Weights of a small GPT-style language model, trained from scratch on English Wikipedia.
Size: 18 layers, 12.7M parameters.
Architecture: rotary positions, untied embeddings, normalized queries and keys.
Training: a variant of Adam for these matrices, 13172 steps.
MLP neurons of a small language model. Each row is named by its layer, matrix (gate and up: input weights) and neuron, and shows model dimensions 128-255. Each number is 500 + 40 x the weight over its row's rms, rounded and kept within 0 to 999. Numbers have three digits each. A neuron's up and down rows have the sign that makes its largest values positive.
A block is one neuron, or neurons of one layer that tend to fire together. Before each block is what it responds to, as a language model described it from the Wikipedia text at the highest values.

Description: Closing punctuation or whitespace that ends a list item, spec line or title before a break or new field, e.g. ")", ";", ": ", tabs.
L7.gate34:486488481494583507500573476490476509495541505559479494528584457495508501456442487442535498519547458533584510452535382559533474506467530499568553483452552516451511568544479467523518519551550610469464585612473481532532517549488548512449519523523476505541481537515502495559483453472476486455493541474461557541497523509460492403474525454525592507546436512546457521544526463401497502555493
L7.up34:504499468509562564472603546566388473423524499536376540441496459448494449498456532506539566490539508536547522444522483527477552484485438529501410456518434549476413527478482497538502494452505485515524445499513439513520508493509508422473605470504563484509512505457505518527536527549562492507447529480487576444449525516434459569506500519501463530532499547491459495457496561549543529448499
L7.gate63:466561420499530462497499475467536539447526513521492424424538580486467519501502480504471493508567554487516510439509536571544494541521528497478477522444602460503449432514467420498514449537548507547505591470523501503473487518515517492437448486435554447516474561467514536557479426472511432474506501473474545553486540552489447451478492480535430499510522534497473505489493545450586595434444
L7.up63:502471493440531537509466511490427487560558464482406455430529456442508510522533458487511598482542535563496486493502496556483519490489504398548565485514506545540454544419472457475518443534479536514488499480557573557577478497539456582470455572454491432562473498464468495492386493514565421519576487437492457557516460488465541559509454549566518533486485546449515513479521510419513456438504
L7.gate67:522523534483507504521533434502534490470475506452500466456547494519535470574529552413475436468423525502508518517532567471510488454527534504487568483470480477484604474484500496515528616501483503451526502481477446516485555486440483468425458534489552522495556543443489462505491515460482440571497501488453513502552492456475467488424525447527382473496541511453538506527504500413553499442477
L7.up67:507510484425476496553521419450480494518480454508560494437487528432445432507559485517407476500560529430554587527530520521517493511496487585484497482467503494535509436416485482529495506522452521504536537494485513498478547485499492447461493492502511536503509490497480450434498556474531447585506401470504493472536510450508443511484462498408447461512566497524477474566498506499582441467474
L7.gate81:584511468475571501497523505495512450489502486497479490534483568554457497478509526466492514467486498578520483484519484466488460572531498544519558497565490465530567435538449458471502526528536467494571489524562534503440514535606555373524471515515482525535486470476513576505486509511481500481476503530509495491407468485483473473512521508495490470581536477535526525393476492434478536478472
L7.up81:485494499534501468458536498451415552540481437531512446459476468480437425557480448505461571468526588553590430474486523484489486518440546506541497503570512502551463517570485481474497424492470484440540521531493556525508558510522550516511575480441513563553511512479479531479500608483531499543478513503551411544413490485483457538506493483532549520469475492500469527497539522454509458499556
L7.gate87:520526514581490526515578528528491525467520548449457483434523569541497477484551480481565473432523526443506537523509575559491562538494538546572518487522581459496490524425512531555470438520499445516510463463476464535585523513521582512454511549427486488574570496446557474498451453541532495514510545404456565509474552548500452451454478451492482496536509482463525480506523448453557543497445
L7.up87:500455507502504454530613525396562477505530549492472489476507498517456551483545442501490443468481532523528575588494496529582501549495576495506420500552556545483472530493489465541491428519498491494470440467466564501515436504528512512401467552484537543515433459494583480427514477519536529430449484447524509497446588518544514471506563409563487453527558497503548536535468535454500512550452
L7.gate105:495519460519494470441451458470586501476477494495531468508538503489475544494511456500506498488581514525456598525473537479504524496413466520488539493431525496462538448459429550411555522543465519519482488433440531473534517493396534460496485486425519478504518539524466493508482482433509486522505437516463486554541486513425483503633531451520505526516504513452537472502533572489472535494409
L7.up105:464496469462465534538443467441522536415477465460467530540539467494562490516518492556553488479519505630519523524534464490495566412413483435508458536485390520497471486446437561406545539550462487495542555465511601489511549483535480506525460507452546433551464520526533463481426481517526524510559496486543558530496460498461505499510474496541516531481555447461496451380486532422505499476467
L7.gate114:526551528441494513586519570472526492550535513460456517486511567556501491504478525483458458476464465448497478553486524552577468507528518447532548468506544569476524544466495570531500518637590503523572541509522521506546492509456508497490466464527553531477562534485571555460493521538487481536503499436502578524503477490479531529482499434535432462520523526565479467513518493448535513482480
L7.up114:547500509483492529551481515472469492558516460468502510401485549454491518504465467484440338495451464468533583523444575504545476444508515501488490515482557469511511531435529570486492422494506560504530480535505468554509575446461534434486506454494504449470534465557471485461475498574479501546503470529531522487548433527542513507523460514537517540512538522485483396502548540501522491455504
L7.gate125:472492530545550485511422530515481527489479406514466491431536459548470493425478528509499464522560432485441521526507469531485438463478533429552491493531582546524466465493460553528463487520508430490483659472570448490510608538517455486511548465474468494505516541502470519489501424478573494556546468532481510577473591460480493509499418472559504475529443529494522552442524492476466517500448
L7.up125:538506486520504508462565514535511537546570608565515520425522477495504541429520443517506438553513470507490432425524491470516521466517536520497495541533519526495547564504511523520493508538551511515546525444467538518453536494515492492450523441502522459480516492483412475516507502438468563451471484484474572549440487468499466507538508455516545585595465485576504497583488524483509483504537
L7.gate127:482493524499450502533518497437470541481513492466449492457586414499534442496498499586526521538463550512493483480475512485590511498422496450543534500440464472540510545475422485495512551511503472502414487477456467524494506511457511426413410513542500499559504554471554534584492533510471525512484507507454503481470553484520517551498535466488447500457543470524477514539460550457566499440504
L7.up127:506519471519564525447485467457402513494406537446504501494575487509513487507511523478496567491521518550446549438533570529450531524506470520541498484493516521553483466520517480524495527611496413537548560470512444567478456515532468539526524488493530481492522543503466472479475500563524384538531481486472475486519552510502543536525427483517551439490424505513504533474509495486527566417465
L7.gate129:483499479573432504566460503402517539513503477450511444499511499459490444535504497543425441504498535516540555520561497541562524498420509462507480450456499465502460457499500519532499506424492460527522572472471573485517486518498474512462460506398487448533458516466585471580525485496598464542589481465470447522583501489496519512510541506525534518559466516454477478562507518589426528508499
L7.up129:458480400468493507513469543451483586497486479473465444542537526454573400534557544536456502501494440476497480531552504470553506479425555513506554462452558498527501552502491508524481557533537467501510569490483484508511478512482497459439503436450483459545593477468525487537482460486543479529521470439398477626518473484492436472482442498436494569493510444466526557506494415544436559518510
L7.gate163:474518478490526606561562525484492533494491515586488479535570557565488556488546445502526523494527475570610514568476492492462484526466508540546552479519519461452509462485462507574473487472536529469494486495501440480598551535479475541455491537468468550530508526479449482438496515519488416468477492553546520458450536459479483482462476459468530503466533533461536540550563563537573468501541
L7.up163:478548511509491517424505535496444534434567475475494472451464511510467575570525478471419466481509527509568485509506475477511530502523438474473468459571486521500532532499447462496468443599546480471526476463476548576500507585529522556423527512471496547488463494439456447531450409536527504508482506458511571508534506462486513546491532456616506502551530468449473509500542513456493544509500
L7.gate172:601489477466495533514519514452495547543592496471431408508487476511534459570507585504472528478484569471535580520441529545533515494464512501520561521503531426512561565486459500492502474491488478565508534561475556551554474461447488504512482552419471464542544485558533520548481445527492444527570490486469523497586517516459504511489533546529424533475515472430466526553494476492429544501546
L7.up172:492519437570498511568490506467518552530528482519480513434573468489509506504504485487518505528485522549466567499481535409472474496488525486552501490443484485491469523512488463493479489559560453506462519480515510524485517506518575485491504500498521493492600589528484508492461479485504457457530620503376467581536564494451410449440480486503461538547478469501535508476520543471511556505460
L7.gate181:495524458525532533561462503501516561504540464458437472510551489561495476521525500457571471471489512438513518503482545493475481481481489531583551502438520485493529515424478565559532478521522493544527511495453478546507491461466551497444514473414546465550551482403489508514462399504496430559545497478457533503450464444470450483467476491501525513481516496459459536522522459479535511459479
L7.up181:400444515410516464547477475420499505537526505442430441468538393532440538486487558460516454513477510506500548532567472542518438510492535450553502497444500514470556481413432482490531491557488537493518508494492525465558465478508491592413492457510537491429458462482562481457467472527489455522509490463496480522437576414518481482436471450551539474502531457460439525564479511560457465497475
L7.gate198:494513525567596519550524477491531542566497553471554512488541547480510480490508468466505511438435546547521489519510457498554508553488489559527524508439534512540436458501556554486437472504507455549516508418489498475481536520471555516578512423460457450483533477549507498435481467532536479523523513511499552427469536497485502468508532582513562480575426493507520490513441560472530510468548
L7.up198:523533414604525480479482458566450560549464581469483491541566568500521436479514472509511453467479535514583519480470454462542510511563483561492542487498474509491471479482541510471499495437490425500467475479483498579476484491452476500520499450416566425545510506578474495443507485567439544501507541459472484422499534526498519511549476462493574532507514529475525489454471496545552507463556
L7.gate213:570540463492533505447501497541554478463546472504522549466543582513500525521477474552554512521574492449467506443572503491480495480532523435453510513465478440520460489520500479430523563507546438595499580541469449502508490491479545455454470518451471449544463455458529555581487493446554498469542517464522523511445537538441506471529508518501411462503552515465541532489540495561514559529416
L7.up213:547479528436529564502550484438450485555496415471510538470481482527457539492445480508513468529504549487441570528524517576558442507518555470527477505543419463493516557470506501432588507577410499564543531558506525492560503501523476515501553481540522447522448496491548520488443472510593455496555525482470498510504548495513483501520569536469391455470521601461544452507439530521499507468466
L7.gate214:581494479536543512524498496516453499464505520451499529458469499590512460472505557440529475487582440468537442469502523499505543517448468513514514433447567479494514547420593490565509545496485566549467453479524473445489529500463559508451463497485513400631512471507455492520564545468546456557483457468502576513534514454443546483561558453536463535491482548494494455508495530479569526543486
L7.up214:522525469499470494535505490431506564506520553520441516406536475580469543480515552503502444496479493470547478502493536501484536569486500533472513500486540478507501486483612495576523540461496508538485510496496516500517531460477455562447453511468500495529563542485497545549504609490528418448486496433500539507469574478526467566570560440475468519563489482562501552567424562485439498526478

Description: Capitalized head nouns of organization or institution names, like Company, College, Division, School, Army, usually followed by of or a qualifier; sometimes lowercase nouns after "the" (station, album, building).
L7.gate7:545474427563542499541400482542522450556518546534477477484524549551468569442484496589574444534526524490521478491498515479538531483592510495470512513513451467523529511548500514564522561505533465521513485500504485540527452480500551526483549509510531492473464446512499531499480466499456486510424436456493538426489466543560524451516588470460524495468482452480530542476443524535394569552518
L7.up7:570525501527468498467469469495479573502509519460507481500508532572478474455506500554481516515497410502542490469518467476511487515527493479575501524523595521572488434525513431497492437475525379509518476530494510600427498462548500591466470549475510436501468509540471549536477600514529586482516493471478479492458513502525441467509571480478493421565501458565512487433456570491497538517505
L7.gate10:471513493584544545415496567521532550566491519505520471508524465483461423519470482569486495487494486438482506490514504485560492520501470494564516492475487472484500484496511534522475460507550439497502465491521485491468521549513574483526481484451495492509481542464462501489498520506490559500511489455395473463465497499448522531496397487534539465519452570413466574550468528518507461468445
L7.up10:520520412533430525494539526488510473498466527510473486500517472525442503504543486558465440555511483441444484524527536465502449499582513440444530494484404473435529577515455475534562454443526453515506466431540448515488407525529496476469504548482484456486526472462576466489522540474505488486511470474543582398486479466461423466523490510567478508527477487439483443512479498545520472501416
L7.gate13:553482444558584572567491475472479512528488478507519493463479535533518476502457497522490555536532486498507505494526509566616453437533549463512500439516489409540556548535474467465519497523554516498549511538512552493507511571515526462487586492495503546487459478481522503538441400459440485463482469488480474468449508499511495550516517453468492421492464457500536505481523509507494505443533
L7.up13:498439500510528483537531469443486487544503515487530433484494490495517482499492454522500600485517464481478496472548510520498488497567517429556548430524487446547526518573466484487455461560529448549545552574533554535533591522456434509536568507529459557496473461461526513547463375481475462488495484497486571503472460453514472491493597468486514452469471433444553493459504468439465510477509
L7.gate26:508557543489502509461472464530513463446451507486468478458578552486427504483498562583532479604635470425513471519510551510536482487498516481534499508394517408518508506482496456511564556437480583551472451480512431521550492494538514496369551522511475472493501498440529534590557513525480587543481463485512496495511536463487546470516476445518514469557525472445508480481477501496472531486483
L7.up26:569540537494524494460496541526525539528466447517545506522585591484460524494512557514560519532574427459427478511565582450519453526504569478525593543482515359559462534491450529464517587448519476500466498496518457452530485500488513497469533526460466526539525559524494561524516495472528428452481501468455453530513562429460453524477475492425498489501475488449551509509481506411484521526441
L7.gate27:544517415530503504552465480499535573499584610482485474497456457572531518456489496502451479499525519528458500457486518543514537571561563515537591438503530537546478450512468518486475504450548469543474477449531471531561504481463543453477527529537521513515446513470515469488410450509542529482513450524487529455477501522504466528534463518476477454517516503535458481501439535472455473554531
L7.up27:543487477459568468464527458442492471502583601447477531474488507480497560433482540521454447498468480461459468505482421525497503547578536497529504458418522520514510485499523476480563529462410465558523512489549487524518495481529482506478552556539568533458441483504503488480502487484466501447474478501511532496506545529489468556495470530475478548487479499512454502490495569480509417559490
L7.gate31:447560608565479503400546490552463522519521458566517465561524487462498587517530483509528531501535461506454459533515423526463437514477489543511499525453392483528504542411511511523522481510497510496499514512472478488462551488528489530512499399489513524532471533427557518531470439487428428508567482450464526520571503508500537515530427484485528473483501516493494532460565476477538492504453
L7.up31:505577477525534567495456451527503464492503528476425461513446440510493475501518431528603480473474502475552506499491505464494423472475503508451504462496454543451448457468562513518461519498471539448530459488426471470570536590511457562465476492587543492471510502493493550542533498438562460488558543531456446570506552473478478592521507482455504545566469442502507482498510535443526494534539
L7.gate35:488577491524603522522562521532488471446532555495438466517535563548524428498492571534517502470540422415511474496466580497512509503560393437508482435471443476552481547533501499450513501488534479549484536560503510542443491513450467474474577479501522520468546512582512481517463496509492465453526539429461532517464500534541464509486533432492502503431561435537459537427508446452502492478512
L7.up35:535623496465548521528530497548520462476434530471489403559519516587517422554448541472565489521531436472504465471521578474520433461572496484541537388495419493482509479524457482484473501535502509456531519506530426533469522468538507526452533463484480521504571442532448525473545485501441479464466491410476455539585482513529499427523446469521527460428498518493439501463539467456504490509452
L7.gate50:519544482467619506486555474508480491487473548524466467434516556498470511493557495495509500531550497496490512487530569545510512494509405508526565531437459428587493571466464493491529566453484547564492472593562503465461486552486456531546544537492504575513561429552432557452493447489462554511483460532492580505534478444561521439524423452481467449510538485520539527488499488403462535479459
L7.up50:499519494527510475525584556528505530568481459556453454571545483555499476539587490583471494533491459507498500545503486452513464493475495488533533576479452478440486511511478502519502493477511480567463517480578546565512499541503504496470548571428497478509531545448593563472476540436483483513537524490438529498474538526443620583504468559487472471472489439494510472513490398386573530527468
L7.gate57:546504504516427493519467523508500545498467504534538498511538708536583460528506474570501508493539441423466483507523507571502492470502463485498565456478536545462479590461455513484480509540499517549581503538496457559527448550476499508450568418493567528480525468429544475549518567460483505560470507484540494492491498591410508559567457487482431459546544508547503497524476496509490530491472
L7.up57:467473560532433506560505465432483404559464501523561547462561546545474476463466468504448448553455477453536513564523483498558554446564477510509472504454546562453465533495512524509536495442471495503528489563480484573489533537519487495445459462589523533450517535504559435486547544461511499534497458501571458418450519560499559485486544493500428479511505511570546449535495475554491489488492
L7.gate88:554474492546499505435534533561557530509499538453446457512497541515523496527486528548465546494548475478472455437472502540417490477525433437530560494540507483578450415515518583476467461470550486494512438442514423500532431476515540532451503461549521552511516542490516533474533481550485504489505438490468507475578448511425413497480421491504583510481466536514516511508500527485531573535561
L7.up88:479506529530528463517525520529506480502431489535466447471449512499490525446456525539421560507536504521487497472482485546447483506481429438546414455529511504483515463584508525548482429457497481458527423475553512486514487515504514516484574488579511530453493479521547546507564457537432542478481519570475498436616486520537398508454467506536576485509479531531479491453516574494447542506507
L7.gate100:502517482540480515472465521572502579497547494446457470533493584550570486531533375463530615465421542484516506484485540499421537488446488494479582472530528498553488432496505537464432488554578401496560546480529497496495495463454539507587549462423475483488514500484415521459452461554489494500445543527443535478509458442432481521478444543447539515490477544509478514440535495437569570507445
L7.up100:465540468543497568502494489536486622532567492452472512477464543518535499525532391503474530477493579488530538512490531507478528464472490523462514477569541523500524431496507494427487503499499430524539527486498496519523520468474461522527544478459543508476546540537487512442374506557513461513516542520436479436516466439467505536465445551478576453473509524504492473511482464500534531556482
L7.gate158:484537484591546521541493541523566530540529499522525502481529596572461429483450483506522532503504495495490462540519535583446430492526428444553535471495503500517534549524457481479506545495551473554451556528450474495461576490477577458457523475439450507450537533495450547528533493504520538602542472465487490474493469539452521478501531433463469425481488449519507480464528499387577537503519
L7.up158:425571539498561497542503481483529503577531524519458522425521551526451502498472480536493470513484485496510506584530437541479456490573470510527486464458503518517499478531530401458538484507489452551534525531485518546466522485508516517427524520517490503463595534568484491494524439451517508549527492443490514500494456521448484542562484430482502429505476434525533480498531504471611467488506
L7.gate173:533560471565531518549432518543535521500532561495446496474517531474438459415465518476547497530606475437441497493493504420494490534501565526577544545416494442545548421474447461507513496436453479512491526515452503552556438478479537461469498474433513498523604477490561429501531460490486471525523485471438484538483520522482514451527433509540518551483522416430468555477533479533436547558440
L7.up173:453508390497467527527535447472494506511518532446473482461510494469462517487479520480527578522532486446483516496580450455465462544470546487558507563446516472525537499518513491544500497531481529516520503518505531458509488508473457502515517429547501528485585470488477450495517546449486461501527498484446515528455500473465538493491520513497522471485494471513468553457578511553383576525482
L7.gate201:502557570535503471495411484575559586428460479510440436511529549593532476509580478449457491497501434481534552510525543540516473454489511513438478543437533503449488485492497531434550560501475521578452555460496503476481488533508556523457465484441562494476523491474499515577524518496466649539475545467545544511506519466547475549527481529524455481532542467519515530433476476523456500597451
L7.up201:497546513523484505502562479517580496496404438459535435601558510519556441526569473493444519494507448529486573534526571528555500501526463489462577514420467458502441554455507527441480532512518465496554482485527488486498524527531549553522479515486433444483502482505483505487478570511471579546570576464513466532563577435438500523502493547470496440534512548471520418471527463514507524534524
L7.gate220:470516532513527538543561490562508536441528500466488436443553480463538458522535555514496537564554423519532507527428484489490505545531513522423547459496481537524446490485505492534502486512556436477505473518552521524437503507536561534503479537502465493532493541513489549583573525497547410547496479520487498452492468474507461501488541475489483533548437507493529542542570401475510582528490
L7.up220:528521466429513547582549489506503475532481489489543478490510475481581464556525506488408505520484471499445558554518497470481551487520548541485462473503517519473464474461460518495508487506508516488586488514549578557485436472492465556472457551544535543540546514573583479460510483522518489549520559528517460483521491469518474518523552434547511555510485536589512441487411468502547487516526
L7.gate235:491486578502532488567510490504524519491471472499525514441493447506429404533459494468475494604506448449495506532413492513550461574502567470536462497610516496488497518466458483400528505443493524472510482470539432440471540472564401495450506520594495547533445520517588443540541481453506517488513490541515484451513510527462519547435576559534444450599525500498521466524476514519468438522482
L7.up235:508546479506541517543504532521530510499450489492482465491468519526537423599511504406487492525477471436464477543481498491503559564504556500531555489564512528521571555448531531487503521541536475434585496515496449527450502545503537485540538506464502582527485452482496536519506521459553448479457532470540552578502477579402516593477543513477480518540526549526567494464531523503565414480498

Description: Last word-piece of a multi-token place or personal name used as a modifier before a following noun, e.g., Chelten-ham Ladies' College, Mitch-ell family, Gallow-ay Road.
L15.gate20:535536546488480493477515580418475527567502403432522506492496547556509451502415541445494518501482468513487477491474600528512469498379474487559503506453518483458497472564516493475536557547485479538546535535555465531550422479455433579473509423520425529538536484586485532511474468497497503522481447544445530471561487479478542474481489462511466494476549583490509516515428500531525492552483
L15.up20:545537415511493563515435535441492523481514431486615495522518508471522477464500558525507517513445435481436497480490456514519480526464501534523583518500432494526499502554535510527504542412528500552525506462573476528534547497504449538581523499545497467503495518506478510536486449471560539484544612435555480525440495471494449480435464492434494534423473447593418481499543438477483465449443
L15.gate25:550514492446491460574527549488452538531481545461488528562548555503539508574408498447499549544541462481522431524566543540545469518484526549527495493380440507471484497533517523493561500563541517582569446536425508541551499475460508458471499516507465529525537462469491512498461509489474393539491539455481459435578537536477504421509457506528418521465504506483505526595515466525496495533508
L15.up25:495454526501489448464502548550569504462495478478541542583514519520487544503545558464492486464530501486511451489614560550601542521430507484506537456481452480564475481594479541532429539487483379546531544526507538501476428471467529505464489577509452448511472423532565505448476434539541498466545547506499515526486516529496584457471482426487466516495530507475506591455473488505523496465513
L15.gate150:481473486523567468555540484517514467494489558486525502544555485537549517398494570525499463534533411436477548499577574547588554460411465474505542523500495462511513488501444487480527600488496486545508490522486477505478473538447452496473483485447467473544506551448562466523425466419514584522525496444503537513575561480480519493431500497501452518516516451437459473510474480501505463541391
L15.up150:558613535405500496517430569555502502537514470526540474556488624395495487559484562425477503551508494507453462520517516430493484528480488483514503458456492563492539541447490542443541495474544498501560431473529554487589501489457473516514472505465541541498465521491513505508516446535513519499480581424532506429492481482502512476487426509524460513508500509447515491514497487471531497519395
L15.gate249:511565487551531511480507511502515538438522571474567448547496529425532574527496557479523520543525538543555473528559526448556498515492527491529544552445495502537524551493500554515510423471500562477454524448543539500551466443540568538490445538512488510528521600426520526512474484436549548480530502472471510563501463510421487535450480474534436533497451476521496559551475514513554536517468
L15.up249:485521517514479514457451575467540571495537510470517542500527560448494584568421556441496561507487496568456472516479532537518526577558513456534537492481494507578514482571467466613481527495522482475518554486512451521432451490493516515474491490577402542506504490453508471511435508478567393450513459536449505484521589540517511505459437484531529596493520481479481509508468490556555516590556

Description: Partial-character byte tokens inside Japanese or Chinese names and titles in parentheses (君は先へ…く, 日テ…タワ); weaker on mid-word English pieces (furn-it-ure, sp-li-t).
L15.gate123:523522498500558542594503587476474512571531489431499477472524552494451528472494488518537459462443457462524496430510490431483505489558486508499452456528584513489502496519484471482452492529481510549535438500480513450498516523551499468445496585510533583470511449425403554537494478491560454497473469571497562519473505437451555549490532488526489451549478575524527469546498541483474435496493
L15.up123:499480501420494498523513521511465481512489448480532494492496531486557518538480475419501500458500484515570565498494458497541473473499498506509418447527511500436498451531453504451474509524483503547450486623508530536528502472550493529491467551541518457532562467461502524493573490440564454495474547522463529533468501511551480543502545459578541527552536558483494491493504457422482464527464
L15.gate142:543537481565531484512556572542457507461511531474461453508510561526548484514460525481592511414555421432461488512471527488461520495455464531529518496485524468592529521469475509540440519527545505534517525529448451557521571554448553461469510526429535535556556496486515551592481497505519461543548465462452535525518453556462459469425507498463449569477487503506467519485498468480535531505457
L15.up142:588553507552505486491473469547458489443470509481467464545515549549555442573410523457554521446490487503500501470444506520475493549508503563579567499517541457523501482497426508521470520500543437549517526517479417498528507487446578472455502472478551518562551466469435554537458431578497455574537467459491512506488423501432505455503467525503443527497438570500451491494548445448543580485511
L15.gate158:535555525523557469499500522517473476485420516470500492452526600506564462504494463503518474468487494502522486554467459481522479489543473601487464524529570488576433453485522463491546506480503550529566485477498566458516490459516504482477446472525541480554506536413479515581508558547502504471509530533509466515457502547493403491529544423513492583558539499484470497579524585491534509494510
L15.up158:486446496492521458522429510434583439461527502541530372451432485544594497525498468552461545530517553514536536526498478485519490457433527548480441516510541568497456528537482499513519408448487477522517517482436476466543508513438465559482469460547436512447535518447469539452537565580507468482469474511501532520555456528463452559486543542561482509450454516523440490518512538399481514497485
L15.gate220:537499528453544475555540463512461405435427517481476470474510541443550530551515528467531479362511528503451450504459462496508462483480514529580448479467482486560552468498491469539431449486525471500450515510498482522507517509428560510388489511491497575476543482551473488515495494564476463481452476451510510542529502585526496457484488461558474508475534475533510488582533487455465567480490
L15.up220:514481453489518479498503463510462484498514564469441448487516476500519513502519485487449482519551549507449529588477484439500486525511493484595500558424480477473511473468465488541518507520489499473472520523480455479503504494534557529400542484467557565533484463508525493509457521558468505587472516452503488534489506529500450443459434494500439555457543556517486513487476478471460523535516